Weights of a small GPT-style language model, trained from scratch on English Wikipedia.
Size: 22 layers, width 256, 6 heads of 64, MLP 1024 GeGLU, vocabulary 8192, 28.1M parameters.
Architecture: LayerNorm before each block, rotary positions, no biases in attention or MLP, tied embeddings.
Training: a variant of Adam for these matrices, 530M tokens, 10910 steps.
MLP neurons of a small language model. Each row is named by its layer, matrix (gate and up: input weights) and neuron, and shows model dimensions 96-223. Each number is 128 + 24 x the weight over its row's rms, rounded and kept within 0 to 255. A neuron's up and down rows have the sign that makes its largest values positive.
Before each neuron's rows, "fires in" lists the words (lower case) most often at its 100 highest values on Wikipedia text that the model never trained on. A number after a token or word is its count.

fires in: "would" 36, "will" 29, "can" 23, "could" 5
L9.gate779 [154 100  99 127 141  94 136 162 113 127 129 157 144 123  82  86 110  94 115 116 109 184 126 121 168 147 116 165 161 150 110 132 153 140 157 124 129 126  90 133 120 158 131  75 105  68 136 122 164 114 118 132 118 134 112 155  89 128 153  94 136 177 116 128 133 151 138 160 113 125 113  99  90 148 100 103 118 138 128 109 111 146 146 148 120 103 160 130 114 115 140 116  66  98 105 156 106 111 104 164  92 155 119 166 135 128  90 148  94 125 135 102 150 118 115 138 113  86 141 128  87 137 139 104 112 113 151 141]
L9.up779 [ 97 123  69 131 138 125 136 125 113 141 168 133 102 131 155 132 120 119 136 143 127 156 163 127  75 135 115 113 116 102 101 139 131 100 107 114 124 164  96  91 128 102 111 107 134 116 133 143 126 158 104 125 110 128 110  92 131 115 128 101 127 171 152 132 126  93 131 181 120 138  99 106 101 137 150  76 162  98 109 142 119 127 136 148 146 160 123 110  96  99 139 103 118  95 119 167 142 140 145 157 133  81 173 109 140 141 192 119  93  66 163 159 120 128 157 120 112  84 129 102 134 156  98 164 128 146 139 135]

fires in: "and" 79, "of" 4
L2.gate225 [141 156 178 141 120 130  90 151 145 102 128 156 136  83 122 128 110 147 157 122 112  84 166 167  95 133 120 127 147 117 122 170 119 154 158 141  84 148 147 132 113 157  97 110  89 171 116  88 109 131 139 110 119 137 102  90 126 137 142 108  90 145  87 107 139 112 139 148 116 103  77 115 100 156  85 104 146  90 106 100 154 108 155 148  93 117 156  95 123 124 153 129 136 144  71 125 125 140 170 117 137 111 110 124 154 110 148 180 132 165 132 124  92 152 176 163 136 136 137 145 139 174 112 138 108 156 131 129]
L2.up225 [152 120 159  86 141 180 152  94 119 153 130 132 172 136 117 124 104 149 109 137 141 102 139 168 147 172 119  72 144 187 111 154  89 105 124 134 133 144 145 102 154 136 164 139 130  66 125 118 123 115 123 116 145 126 143 161 144 126 140 110 112  78  80 134 146 132  79 130 122 128 157 136  59 121 112 143 158 155 136 165 100  91 118 117 123 105 114 123 149 110 135  92 139 100 126 117 139 114 143 109  69 109  98 126 106 148 107 114 125 116 152 167 150 109 130 126 135 115 140  74 189 129 124 126 109 108  94 172]

fires in: "s" 30, "aircraft" 6, "personnel" 5, "family" 5, "its" 5, "architectural" 4
L13.gate380 [116 133  92 137 129  90  85 153 132 143 115 118  89 130 136 133 112 115 118 126  63  81 115 126 144 144 153 106 113 110 130 147 151 159 128 118 149 146 164 132 136  79 126 111 104 152 157 109 111 151 120 131 173 109 142 143 118 112 149 125 118 167 100 112 113 130 102  91  89 184 133 130 121  91 117 146 113 156 102 125 139  99 125  89 147 135 137 143 125 146  93  94 106 115 138 115 139 116 171 164 142 170 184  95 119 121 128 119 113 163 167  86 157 124 133 109 113 153 124 131 155 141 143 117  81 141 103 152]
L13.up380 [109 128 160 142 112  93 140 136  93 120 105 158 120  99 144 124 140 111  92 126 147 129 158 141 158  86 171 141 161  80 104 159 184 192 153 136 134 122 134 104 146 138 131 135 113  98 126 102 121  99 141 137 132 162  84 129 121 152  96 122  91 188 130 154 125 115 117 134 142 112 145 109 121  79 119 109 151 145  96  66 140 128 121 147 153 127 110 127 101  98 106 157 127 118 110  58 153 112 131 171 144 143 153  94 138  93 124 105 163 106 131  70 134 139 140 120 136 130 145  95 144 139 143 125  93 119 120 109]

fires in: "as" 54, "became" 16, "was" 7, "appointed" 6, "former" 4
L13.gate666 [101 132 104 122 128 115 112 143 134 167 133 146 148 122 142 143 107 157 152 130 141 141 118 106 110 116 123 102 150 160 124 122 133  85  95 134 146  75 176 138  90 138  73 110 110 125 151 126 117  97 186 137 118 137 144 124 114 142 135 133 104 149 107  95 175 109 132 146 108 134 145  91  98 134  90 167  96 130 167  76 140 121 140 103 100 184 141 140 159 150 139 105  86 110 135  97  98 138 148  93 112 105 140 134 127 123 117 125 120  89 152 104 106 121 121 146 122 153 119 102  99 180 141 116 122 103 140 112]
L13.up666 [134 130 128 159 144 169 107 115 135 157 160 156 107 132 109 100 152 194 130 116 153 141 144 136 128 133 111 131 145 180 130 139 144 147  96 119  77 188 112 147 118 101 136 125 114 159 154  82 104 132 154 118 185 112 131 151 170 171 128 112  77 116 139 162  92 158  96 149  99 110 147 142  88 102 144 122 109 166 117 125 101 106 114 105 152 119 142 112 143 148  90 152 137 102 171  66 117 102  84 162 143 125  74 150  93 123 174 133  85  92 119 131 108 123  99 129 130 146 159  86 108 105 106 145 148 141 104 134]

fires in: "be" 46, "into" 11, "as" 11
L7.gate196 [126 132 142  91 143 138 106  87  92 101 128 123 124 134 117 132 136 146 152  90 134 167 146 124 156 140 108 138 135 148 154 120 134 121 137  92 159 117 115 179 116 120 127 148 106  99 124 147 130 137 122 139  90 128 143  79 109 141 148  85 117 128 127 114 121 145  97 122 137 143 138  89 140 123 164 134 111 110 141 113 125 149 130 139 100 158 107 122 180 145 151  82 121  95 136 148 133  90  96 133 117 139 138 132 117 128 109 136 141 120 126 128 147 138  81 152 111  71 155 142 155 103 107 102 131 140  87 209]
L7.up196 [134 143 115  94 133 126  85 124 124 120 151 145 130 130 121 121 136 148 153 154 131 129 136 129 121 151 147 132 144 129 129 129 122 148 149 128 132  89 102  89  90 133 135 146 108 100 168 128 133 172 145 122  96 116  99 157 163 118 114 159 159  55 141 141  96 143  73 152 132 106 136 136 157 143 117 175 112 114 135 162 134 129 140 126 120 117 119 122 171  92 117 113 121 102 140 157 103 136 128 173 134 112  85  93 142 136 130 149  77 164 130 156 102 141 146 130 142 132 160  90 115 131 154  58 137 107  91 133]

fires in: "new" 48, "work" 9, "poems" 6, "poem" 4
L2.gate59 [114 107 137 134 123  92 110 129 129 136 156 126 142 147 133 106 112 125 134 123 115 209 120 127 123 120 122  89 119 130 116 113 140 132 126 138  96 133 137 123 191 121 152 142 123 173  86 125 118 140 138 162 119 108 114 127 123 131 142 147 126 125 128 148 163 130 136 115 135 128 118 101 121  98 135 125  86 110 165 118 105  93 105 144 122 171 119 154  95 160 167 114 141 119 128 129 168 135 116 184 129  95  93 148 107 138 138 117 151 169 128 133 102 106 106 171 128 138  91 118 113 145 118 163 114 136 116 179]
L2.up59 [ 90 169 106  97 136  95 133 140 132 111 133 131 118 102 146 157 167 116 134 150 110  76 113 111 145 170 147 120 144 127  73 137 132 154 119 157 135 138 106 126 134 106 115 110 142  94 107 121 131  74 144 107 129 120 124 117 133 102 149 153 123 119  85  68 108 153 100 149 142 135 115 109 169 167 130 151 157 137 150 109 158 113 126  94 119 139 121 133 133 102 118 161  93 116 118  99 148 134 197 129 176 144 164 147 113 172 122 152 108 100  94 164 133 170 185 174 109 120 114 133 110 138  90 131 131  95 112 126]

fires in: "they" 38, "who" 27, "you" 6, "that" 5, "he" 4
L9.gate1019 [136 136  91 161  89 154 101 136 133 155 157 108 104 140 120 160 147  97 112 150 119 110 100 116 124 126 114 120 141 124 156 117 170 120 104 121 160 116 119 107 160 110 115 104  95 135 119 160 111 132 183 106 148 113 162 101 132 134 155  85 149 163 126 148 143 159 181 132 124 107 128 136 143 161 106 172 144 162 128  72 122 143 122 165 111  79 138 154 116 126 128 128 157 103 109  94 133 144 121 137 103 144 139  97 162 191  87 147 120 120 118  83 102 116 143 133 108 104 135 120 142 133 120 105  63 127 107 120]
L9.up1019 [ 82  83 125 121 131 108 131  84 127 114 104 149 150 149 108 125 100 131 124 103  63 115 132 135 121 150 136 117 204 117 109 163 161 160 127 133 107 138 147 115 115 109 138 119 156 156  97 108 119 136 103 140 126 119 123 148 132 130 106 162 115 118 148 104 147  98 125 150 122 136 176 140 136 111 129 169 162 117 168 102 141 178  99 136 169 128  75 127 132 135 110 103 163 131 133 159 139 141 148 145 100 119 152 170 168 126 148  88 118 105 138 143 124  92 139 118 134 104 124 133 119 149 117 128 128 120  92 143]

fires in: "as" 45, "prove" 5
L8.gate322 [162 130 135 139 135 138 165 131 122 130 135 177 141 137 144  95  84 117 106 123 154 140 110  57 147 129  98 131 142 116 141 135 169 122 173 128 160 110 139 122 111 151 119 119 139  86 124 142  87 140 109 139 131 145 129 140 106 112  95 118 141 145 103 141 158 136 142 136 152 122 143 130 147 159 113 149 100 119 145  97  93 149 124 102  98 139 160  80 165 122 118 121 151 139 137 127 143 116 107 126 102 158 105 128 122 110 138 134 137 159 154 119 152 171 109 142 112 134 122 129 134 105 157 164 128 137 112 130]
L8.up322 [159 100 180 163  82 120 116  83 117 171 150 101 125  67 154  74 133 129 114 142 121  91 152 170 150 128 112 163 114 132 161  83 151 133 135 145  76 163 100 122  88 135 139  98 135 132 105 161 135 121 156 131 124 145 122 156 154 131 106 102 156  85 117 123  98 160 109 134 135 124 163 191 141 131 160  97 134 112 131 132 114 139 118 121 118 101 127 111 146 116 135 131 103 127 108 111 129 119 134 108 174 105 150 159 109 133 119 149  98 167 126 127 105 123 132 112  92 144 132  90 121 168 135 128 151 134 123 145]

fires in: "of" 98
L2.gate435 [112 109 152 104 125 160 128 169 100 139 111 123 108 112 136 146 148  88 133 105 109 151 201 123 144 139 114 131 143 127 155 105  91 145 134 137 130 138 167 122  93  97 125 141 141 131 138 125  85 158 110 125 157 177 132  92 125 110 113  96 124  98 119  86 102 110 123 168 123 114 126  97 152  86 119 174 164 115 108 106 151  87 114 125 112 142 176 103 140 119 177 145 122 116 156 163 123  96 155 116 139  79 128 118  93 128 182 114 170  93 129 130 177 136 129 123 120 148 169 100 126 136 115 112 108 138 129 107]
L2.up435 [149 106 128 100 132 148 109  71 140 171 123 123 146 126 168 151 116 136  86 145 147 118 104 123 117 130 118 106  83 131 101 113 125 114 140  85 105 160 147  86 101 131 181  77 136 117 136 142 159  57 107 137 165 112 120 107 114  87 131 165 113 113 101 104 136  73 119 138 128 148 136 120 101 138 145 124 161 137  58 134 136 144 167 143 157  85 136 109 119 129 131 144 125 171 135 171 100 140 126  91 120 114 149 126 147 113 109 140 112 122 114 105 121 136 147 115 146 114 143 112 124 109 116 116 106 137 151  66]

fires in: "as" 38, "with" 16, "for" 7
L8.gate695 [159 132 115 131  93 134 126 158 142 144 183 169 149 118 138 133 130 108 135 147 104 134 157  98 166  73 107  86 121 158 133 108 136 113 133 121 117 135 123 111 118 131 139 144 160 118 147  97  96  85 103 117 140 124 123 198 113 134  96 112 125 122  91 132  86 129  84 183 109 102 170 146 143 156 112 158 162 149  94 118 122 101 158 139 120 124 138 116 139  91 110 116 135 115 128 130 156 169 116 116 132 150 121 165 130 116 155  80 100 120 129 114 138 142 115 147 126 100 118 127 137 102 130 165 140 110 157 116]
L8.up695 [ 95 111 139 105  73 150 157 113 151 136 142 150 126 146  71  99 110 125 147 147 133  97  93 114 180 122 132 145 113 134 104 100 124 138 149  92 155 171 109 125 128 131 124 146 133 128 170 123 143 140 140 106 115 102 159 137 134  79  86 102 135 114 107 143  95 164 134 147 133 162 135 114  75 128 101 134 144 111  92 134 129 125 136 119 152 137 112 179 155 132  94 161 104 109 124 125 133 127 108 106 136 143 152  92 122 132 140  89 135 174 122 109 119 159 141 176 103 177 110  76 108 156 143 133 139 152 134 113]

fires in: "as" 43, "secretary" 9, "general" 4
L8.gate464 [135 145 138 113 156 173 136 112 162 152 164 111 111 134 147 127 144 130 126 115 145 124 162 154 136  93 122 136 135 123 163 131 121 139 169 123  98 178 132 111 141 141 138 149 122 110 123 145  85  89 111 145 130  94 126 129 160 156 113 150 141 114 125 129 168 158  82 139 119 117 138 127 126  97 159 119 129 152 140 126 100 134  72 105 154 113 118 148 171 121 161 135 100 107 136 139  97 125 143 114 131 119  97 117  80 130 134 129 197 175 111 133  78  96 132 148 108 116 142 147 141  68 128 103 151 141 112 159]
L8.up464 [115 136 136 132 136 165 146 130 183 110 154 147 114 158 129  95  65 121 118 127 158 154  98 121 148  91 111 148 163 100 172 128 157 156 122 144 152 141 136  96 127 102 147 152 103 104 148  96  98 124 169 130 137 102 121  87 133 103 116 166 157 134 128 139 158 133 113 111 104 150 128 123 129 124 120  74 157 108 180  74 115 147 101 158 130  80 133 143 164  88 133 124 122  90 118 125 117 108 144 129 137 116 113  98 120 150 145 152 148 149  95 104  66  91  96 113 153 128 134 111 117  98 145 126 144 158 111 150]

fires in: "could" 17, "can" 17, "used" 16, "devices" 4
L2.gate483 [154 159 111 124 106 134 146 160 123  97 115 112  90 134 135 152  90 104 141 133 129 125  79 104 126 123 129 113 177 125 153 147 137  90 142 112 146 118 135 155 103  92 109 170 125 145 117 146 147 134 143 107  89 127 152 118 122  80 140 151 120 160 145  81 126 141 162 163 131 129 145  99 142 125  89 123 165 128 136 144 145 148 146 101  93 130 119 121 118 151 126 127  91  95 156 152 158 102 126 118 109 131 160 147 134 140 122 123  96 104 150 121 148 142  98  72 120 144 170 123  96 104 126  94  85 165  92  89]
L2.up483 [120 127 130 155 180 113 124 135 137 134 119 159 113 106  93 126 130 102 126 157 129 117 141  85 142 117 138 113 135  96 141 116 120 104 131 148 168 163  93 121 119 122 140 145 122 126 106 106 163  99 127  86 108 124 128 133 112 147 142 117 143 110 136  96  84  99 135 167 110 124 125  78 173 141 105 101 227 134 119 109 114  80 131 140 120 104 125 107 147 131 115 128 120 148 125 108 160 111 124 160 129 150 139  79 101 107 127 142 158  67 134 181 122 130 165 134 110 183 108 126  97 127 113 141 134 110 149 122]

fires in: "a" 59, "non" 5
L2.gate342 [151 124 126 106 178 149 121 158 136 128 100 108 116  98 139  60 121 141 137 123 137 142 153 116 134 125 136 124 138 110 134 115 149 145 130 110 135 116 189  89 149  86 142  96 116  90 113 149 111 117 152 108 153 140 129 137 111  71 108 161 148 123 115  95  88 112  93 137 152 154 147 155 118 114 106 142 127 158 118 130 151 143  88 126 127 162 104 112 173 133 107 112 120 133 197 118 145  85 160 133 138 129 110  98 160 184 150 116 161 109 103 174 155 105 102 128 117 142 114 131 122 127 121 129 118 104 124 110]
L2.up342 [146 132 147 133 113 114 141 128 120 101 112 145 155 143 163 172 133 140 123 138 155 107  92 101 148 120 128 100 134 137 129 114 119 100 127 157 127 187 141 114 158 138 117 139 147 143  98 129 122 119 122 105 172 159 105 138 123 130 136 117 133  96 157 141 137 147 128 128  75 182 115 111 152 130  62 152 128 160 114 131 162 106 130 122 106 167  66 123 119 150 166 146 119 143  89  93 141 122 115 135 154 111 110 170 137 144 155  67  75  64 127 172  94 128 120 144 119 115 129 171 132 143 116 169 108 105 152 101]

fires in: "it" 27, "became" 10, "as" 10, "while" 5, "s" 5, "being" 5
L9.gate844 [108 138 118 133 140 152 126  95 129 146 162 132 117 119 112 121  99 148 122 127 166 132 137 130 138 145 116 112 162 138 108 127  96 106 150 116 116 122 139 115  83 156  76 116 119 147 162 132 125 155 147  85 137 151 163 147 154 113 113 107 132  95 105 143 108 115 106 128 126 160 115 129 127 130 106 124 124 134 115 144 147 121 125 103 151 153 101 131 138  92 114 136 153 161 160 138 200 108 156  97 163 173 140 114 140 120  78 108 123 179 170 105 145 139  92 104  66 107  78 165 122 122 186 174 107 149 104 129]
L9.up844 [139 135 112  95 114 148 116 130 119 130 140 129 112 125 127  95 130 156  93  98 115 137 151 168 110 128 151 119 150 111 142 105 149 145 135 124 133 156 178 104  75 141 125 166 117 146 146 121 143  87 162 131 130 149 102 128 127 108 132  89 136  95 105 115 109 144 133 207 115 101 149 113 119  86 119 149 103 148 131 164 159  49 129 118  95 145 146 122 133  88 116 125 110 141  80 104 129  92 154 141 145 120 139 105 116 125 166 138 143 117 125 157 131 113  90 143 132 109 151 134 204 109  90 141 135 163 162 165]

fires in: "been" 26, "were" 16, "a" 12, "three" 8, "revolution" 5, "four" 4
L7.gate818 [114 130 141 119 137 148 117 146 126  85 154 169 113 155 105  97 100 131 113 145 145 193 133  98  76 132 143 116 137 109 146 107 149 104 130 109 125 130 134 126 145 111 163 145 117 110 161 138 130 115 139  96 136 143 143 104 101 119 146 142 116 149 139 145 129 105 175 110 119 112 103 155 130 150 102 153  96 131 118 128 160 105 112 112  80 143 137 109 160 126 133 116 168 144 169 103 110 123 106 109 142 162 126 116 116 130 140 131 169 164 126 134 173 164 107  60 158 116 109 106 151 116 138 159 121 114 118 116]
L7.up818 [ 94 101 111 128 122 115 116 149 139 103 125 140 118 147 145 131 148 152  93 140 126 108 137 110 139 117 142 119 108 179 130  79 177 138 120 156 112 102  86 140  73 146 161 172 100 194 127 102 114 136 126 158 158 150 170 104 108 131 122 144 106 173 124 106 151 163 118  91  98 128 144 122 151 111 131 141 106 117 178  74 163 140  92 125 138 121 154 129 130 127 147 132 119 141 105  75 129 163 117 119 152 170 125 160 103 126 140 138  93 138 158 124 149  82 127 128 141 101 123 121 138 137 106 127 109 156 118 133]

fires in: "and" 84
L9.gate614 [201 170 179 157 111 154 105 147 129 143 103 117 117 123 113 135 103 104  99 146 144 103 142  94 128 116 118 152 109 148 126 116 156 112 119 129 109 116 107 131 108 113 105 129 149 116 123 124 127 138 140 143  92 127 134 115 127 155 143 103 108  95 154 135 144 150 112 169 136  98 155 140 140 152  95 113 126  99 133 113  80 161 118 136 114 142 123 116 121 123  91 115  81 130 102 154 147 155 121 156 123 136 125 111 110 140 146 129 126  91 183 115 116 105 117 147 161 143 113 157 131 127 109 114 108 122 113 168]
L9.up614 [101  83 170 115  98 152 137 112 127 129 151 113 131 102 138 118 176 124 104 123 182 119 161 126 177 120 110 159 115 157 138 109 146 124 153 109 150 143 120 117 173 128 111  86 145 150 104 121 112  87 103 134 163 144 109 141 128 102 111  93 130 164 134 153 186 146 113  33 141 139 112 161 126 129  99 118 147 104 109 124  78 156  92 132 118 114 148 120 111 173 140 119 153 104 120 138 162 156 123  97 111 110 157 147 142 154 103 132 127 120 145 130 101 119 137 143  98 131 145 128 119 124 131 124 146 152 119 148]

fires in: "as" 23, "such" 9, "become" 7, "like" 5, "by" 4, "end" 4
L8.gate440 [144 154 185 127 159 138 132 167 135 118 129 155 126 125 104 110 106 124 146 113 120 118 141 104 142 105 128  95 126 133 150  80 140  69  98 194 109 108 155 154 104  99 176 156 104 114 137 165 158 140 139 178 135 131 177 133  70  91 128 131 136 105 118 126 128 164  82 148 151 163 166 119 119 141 113 132 117  86 153 112 137  90 135 130 127 141 113 127 117 115 130 137 157 170 150 116 127 138  95 106 176 128 150 125 143 137  84 106 126 128 124 117 132 149 106 184 161 128 152 138 103 142 125 112 117 123 127 134]
L8.up440 [ 97 158 166 124 119 105 106 111 110 163 131 134 136 133 110 115 156 124  94 141 149 111  76 140 117 161 119 136 100 153 189 105 130  94 125 106 117 149 123 185 109  99 139 173 167 131 152 166  81 150 161 110 117 123 143 176 122 128 159 108 134 101 111 193 118 139 129 103 152 134 115 129 128  85 122 155 101 115 156 111 151 121 117  65  81 110 141 133 112  81 157 123 123 179 149 181 100  92 140 140 138  87 109 112 113 154 110 152  98 146  99 120 134  89 140 152 144 104 118 145 105 112 129 108 149  94 131 115]

fires in: "and" 99
L9.gate781 [140 163 139 115 113 109 113  64 128 122 119 149 106 120 180 118  96 120 112 108 162 161 100 128 139 130  91 112 102 156 163 126 109 141  87 126 147 140 152 122 113 147 145 101 164 166 127 108 122 156 147  93 156 147 108 111 134 162 131 124 130 118 126 150 133 116 107  93 133 154 125 182 170 119 107 142 127  87 139 147 119 130  98 116 133  81  97 139 161 129  86 142 117 130 127 151 129 149 128 167  96 155 124 111 108 115 126  78 161 182 130 101 120 142 145  98 179 145 112 152 133 136 124 145 159  95  95 119]
L9.up781 [ 87 133 123 130  93 159 139 131  67 116 148 147  71 142 117 152 117 128 105  88 132 147 134 165 120 151 139 157 102 153 112  99 111 151 157 112 163 157 187 112 142 145  77 106 151 115 117 130 137 113 138  96 118 133  99 120 142 101 122 130 122 147 143 144 150 127  91 106 110 129 119 148 112 153 121 117 160 166 114 125 134 121 105 104 118 116 154 124 142 174 123 138 182 139 104 138 102 137 114 127 133 129 147  66 143  96 156 117 130 143 115  99 124 144 124 163 136 105  61 125 123 163  70 158 126 137 136 139]

fires in: "new" 29, "work" 13, "early" 9, "throughout" 5, "of" 4, "harold" 4
L2.gate878 [ 74 142 138 125 159 131 144 172 124 115 122 148 128 186 107 116 140 121 125 131 127 151 109 118 131 128 126 105 114 128 166 129 111  73 115 162 107 157 190 100 110 138 123 129 140 137 129 141  96 173 137 109 150 124 107 143 112 136 162 114 112 103 140 167 148 117 111  87 140 128 113  93 127 101 143 159 118 155 109 103 127  70  69  67 123 148 131 142 101 107 156 157 138 103 147 112 155 121 162 175 154 135 115 197 100 153 162 165 145 151  92  83 143 136 113 196 122 152  85 141 113 144 103 128 158 132 138 142]
L2.up878 [124 161 154 162 127 117 135 136 118  90 138  95 111 106 132 122 152 120 131 126 101  78  86 101  91  81 146 114 115 150 112 146 128 113 160 169  50 141 136 120 114 111 128 124 173 125 100 132 107 130 150 161 130 110 115 101 132 167 115 104 100 116 134 140 119 172 126 110 122 111 128 129 144 118 115 141 184 111 175 126 121 118  99 114 102 153 130 122 141 173 145  98 120 143  76 165 144 139 153 151 131 137 102 159 101 125 122 152 157 129 115 144 112 121 138 117 174 118 104 113 125 122 175  85 138 143 123 149]

fires in: "he" 35, "and" 18, "she" 6, "colemon" 4
L18.gate326 [128 107 139 126 115 149 107 113 189 152 128 161  57 180 105 177 138 140 124 152 132 106 127 130 120 155  94 133 158 123 145 131 139 147  72 155 126 145 161 123 132 117 128 117 147 135 117 162 101 119 168 126 124 149 146 138 171  90 140 119 161 123 123 104 151 157 169 136  69 121 155 167 126  96 136 161 139 134 102  94 130 135 101 143 108 151 128 113 107  87 118 102 126 115 116 130 148 118 139 115 150 133 123 110  69 164 131 130 106 130 141 101 128 141 112  97 107 144 124 103 139 146  90 111 112 111 131 113]
L18.up326 [137  98 108 156 128 103 116 177 124 141 134 107 144 141  79 120 144 135 118 142 125 145 146 127  81 132 136 141 133 143 143  96 133 120 113 124 147  74 178 128 114 110 106 117 126 122 190 151 130  87 134 106 124 142 136 142 110 105 150 124 122 134 131 104 168 158 134  86 141 122 160 103  93 139 115 175 121 156 102 124 152 156 152 121 141 124 108 156 111 128 130 127 135 136 141 114 134 134 150 127  76 127 161  96 126 144 124 120 185 121 102 139 139 138 136  96 135  97 129 117 121 110 141 131 126 103 147 138]

fires in: "early" 48, "late" 6, "northern" 4, "small" 4, "southern" 4
L2.gate716 [138 107 140  97 139 120 122 114 163 120 142 135 111 141 140 120 133 130 115 114 115 114 126 108 166 129 138  96 120 136 118  84 137 138 119 140 166 113 138 170 135 136 148 158 152 108 132 134  73  89 136 100 136 166 159 111 107 100 131 134 138 136 157 107  88 157 101 124 103 120 166 121 150 122 154 159 143  85  91 139 114 132  85  74 119 134 118 147 125 172 148 103  88 118 128 139 146 146 139 143  97 148 153 112 129 156 100 110 105 119 161  91 138 138  89 121 139 135 110 119 112 136  99 161 140 115 140 104]
L2.up716 [136 124 120 139 111 114 115 120 150 142 105 145 119 109 152 154 120 120 146 123 139 132 104 145 169 101 146 129 138 140 147  83 110 119 144 107  95 153 141 115 131 118 154 129 126 146  93 132 113 106 121 165  57 116 153 128 118 139 101 116 124 128 114 144 145 146 157  95  95 152 107 147  83 108 120 117 128 120 126 117 146 110 100 109 115  96 195 129  98 127 135 109  83 157 164 160 124 127  88 138 171  96 150 129 141 147  99 156  99 130 118  92 114 154 119 140 158 128  97 146 108 138 161 125 114 154 140 152]

fires in: "that" 70, "how" 7, "as" 6
L8.gate308 [116 121 135 149 163 125 127 159  95 159 140 143 113 157 105 128  78 152 137 130  93 180 111 157 166  94 106 110 155 125 138 102 166 128 128  98 155 127 119 162  79 152 126 128 114  91 146 111 139 126 147 130 139 105 111 104 178 131 131 126 131  98  77 171 105 128 110 146 129 114  98 109 122 112 126 154 127 154 143 180 104 124 151 152 143 125 153 179 128  46 112 132 138 148 103  96 154 110 116 106 171 110 117 110 143 118 114 133  94 116 171 149 137 140 129 140 120 128  89 165 127 109 135 116 149 155  85 127]
L8.up308 [127  99 131 138 148 123 122 157 134 143 100 164 109 126  79 123 119 126 127 161  99 138 108 150 145 122  77 177 158 166 153 146 158 141 109 113 114 137 171 141 108  67 123 107 163 100 156 153 104 117 105 149 149 128 116  81 148 121 126  96 120 104 119 153 105 136 130 136 110 107 137 105 135 109 139 135 124 125 140 111 148 182 144 106 110  78 132 144 139  98 161 149 145 129 100 148 151 123  85 113 125 141 122 139 144 121  90 147 128 101 142 141 132 102 146 135 142 116 132 109 150 104 187 124 112 127 141 182]

fires in: "and" 41, "who" 23, "that" 4
L16.gate249 [104 100  67 131 128 139  77  65 153 124 116 149  98 148 119 127 135 128 104 136 160 106 149 126 111 126 133 127 174 119 157 161 129 164  74  85 152 124 119 147 130 148 140  95 125 123 143 107 107 124 150 122 101 131 107 129 125 115 108 146 163 162 115 104 140 107 162 158  65 116  85 123 125 122 114 127 144 134 137  88 142 141 144  75 148 130 132 130 140 137 178 134 116 120 114 115 157 157 159 122 165 122 115 140 128 116 122 110 106 134 138  86 125 109 138 119 108 137 127  99 138 166 132 116  99 129 143 110]
L16.up249 [112 124  75 106 114 115 132 126 149 128 137 124 100 154 131 100 157  63 105 161 117 118 108 117 166 141 121 166 161 109 143  94 130 144  79 142 126 119 155 131  99 126 146 111 143 107 129  98  95 120 119 121 145 140 140 164 104 169 136 108 119 107 139 121 149 147 157  64 121 135 170 130 135 143 133 122 130 133 133 121 146 142 135 135 102 139  94 174 119 128 152  82 157 139 112  99 146 104 122 164 157 145 148 120 104 138 139 116 152 128 153 118 149 165 123 164 120  82 140  80 139  79 123 172 109 116 152 138]

fires in: "at" 25, "or" 16, "an" 6, "according" 6, "on" 5
L7.gate530 [161 111 123 115  98 129  54 163 153 105 135 113 131 150 105 104  85 151 139 129 122 150 132 111 155 119 112 121 121 168 131 125 153 145 128 133 133 123 168 160 167 140 129 110 138 131 130 146  87 136 112 159  94 116 139 130 101 122 138 147 114 116 124 121 133 165 147 164 145 100 145  97 116 150  90 107 113 130 130 116  91 118 119 153 156 183  97 137 119 107 120 135  95 125 117 121 170 188 152  98 159  91 124 156 121 127 127 117 149  92 145  90 163 114 153 163 158 112  93 134 126 131 139 115 102  99 155 167]
L7.up530 [169 154 154 108 108 131 127 150 154 118 121  84  95 102 170 132  65 120 134 106 118 126 129 148 135 134 121 155 104  87 180 105 125 129 110 108 175 163 153 134 149  88 144 128 129 139 128 120 123 126 139 154 135 132 161 139 121 137 122 175 101 131 128 142 170 137 108 119 110 130 140  92  93 154 130 128 118 178 106 141 146 111 128 172 151 189 132 156 124 103 145 163 106 132 135 161 168 156 127 143 129 104 133 127 134 110 125  99 130 151 156 124 119 111 163 141 117 118 105 108 105 116 109 121 121 120 157 122]

fires in: "women" 34, "men" 18, "children" 15, "people" 6
L13.gate928 [ 69 145 159 145 100 126 148 118 112 108 167 170 118 138 173  94 112 133 131 158 143 125 105 101 147 108 134  81  78 125 122  71 117 150 123 192 155 136 157 148 131 141 163 118 114 137 163 140 120 132 129 127 123 142 146 164 116 125 152 136 168  85  72 145 130 129 102 130 117 150 126 121  69 121  82 128  90 115 103 117 107 144 105 140 144 147 142 142 154 148 123 157  78 150 124 124 132 122 126 129 136 117 123 127 118 131 140  90 139 135 119 144 110 174  98  86  84 181 142 106 147 118 137 132  99 156 125 137]
L13.up928 [ 83 140 135  92 142 107 143 112  86 115  94 194 124 166 123 108 140 127  91 121 102 122 132 160 135 123 144 138 155 125 152  95 100 144 112 142 103 150 127 101 133 144  96 108  96 124 105 151 110 109 145 118 134 142 118 169 105 172 138  96 143 188  84 138 128 134 144 150 110 140 109 168 188 135 100  91 154 105 155 120 132 137 101 102 131 145  82 143 173 136 119 140 135 114  83 117 121  73 126 125 159 119 132 104 127 185 136 107 127 108 130  88 125 110 172 102 137 179 151 129 132 113 146 141 100 167 136 126]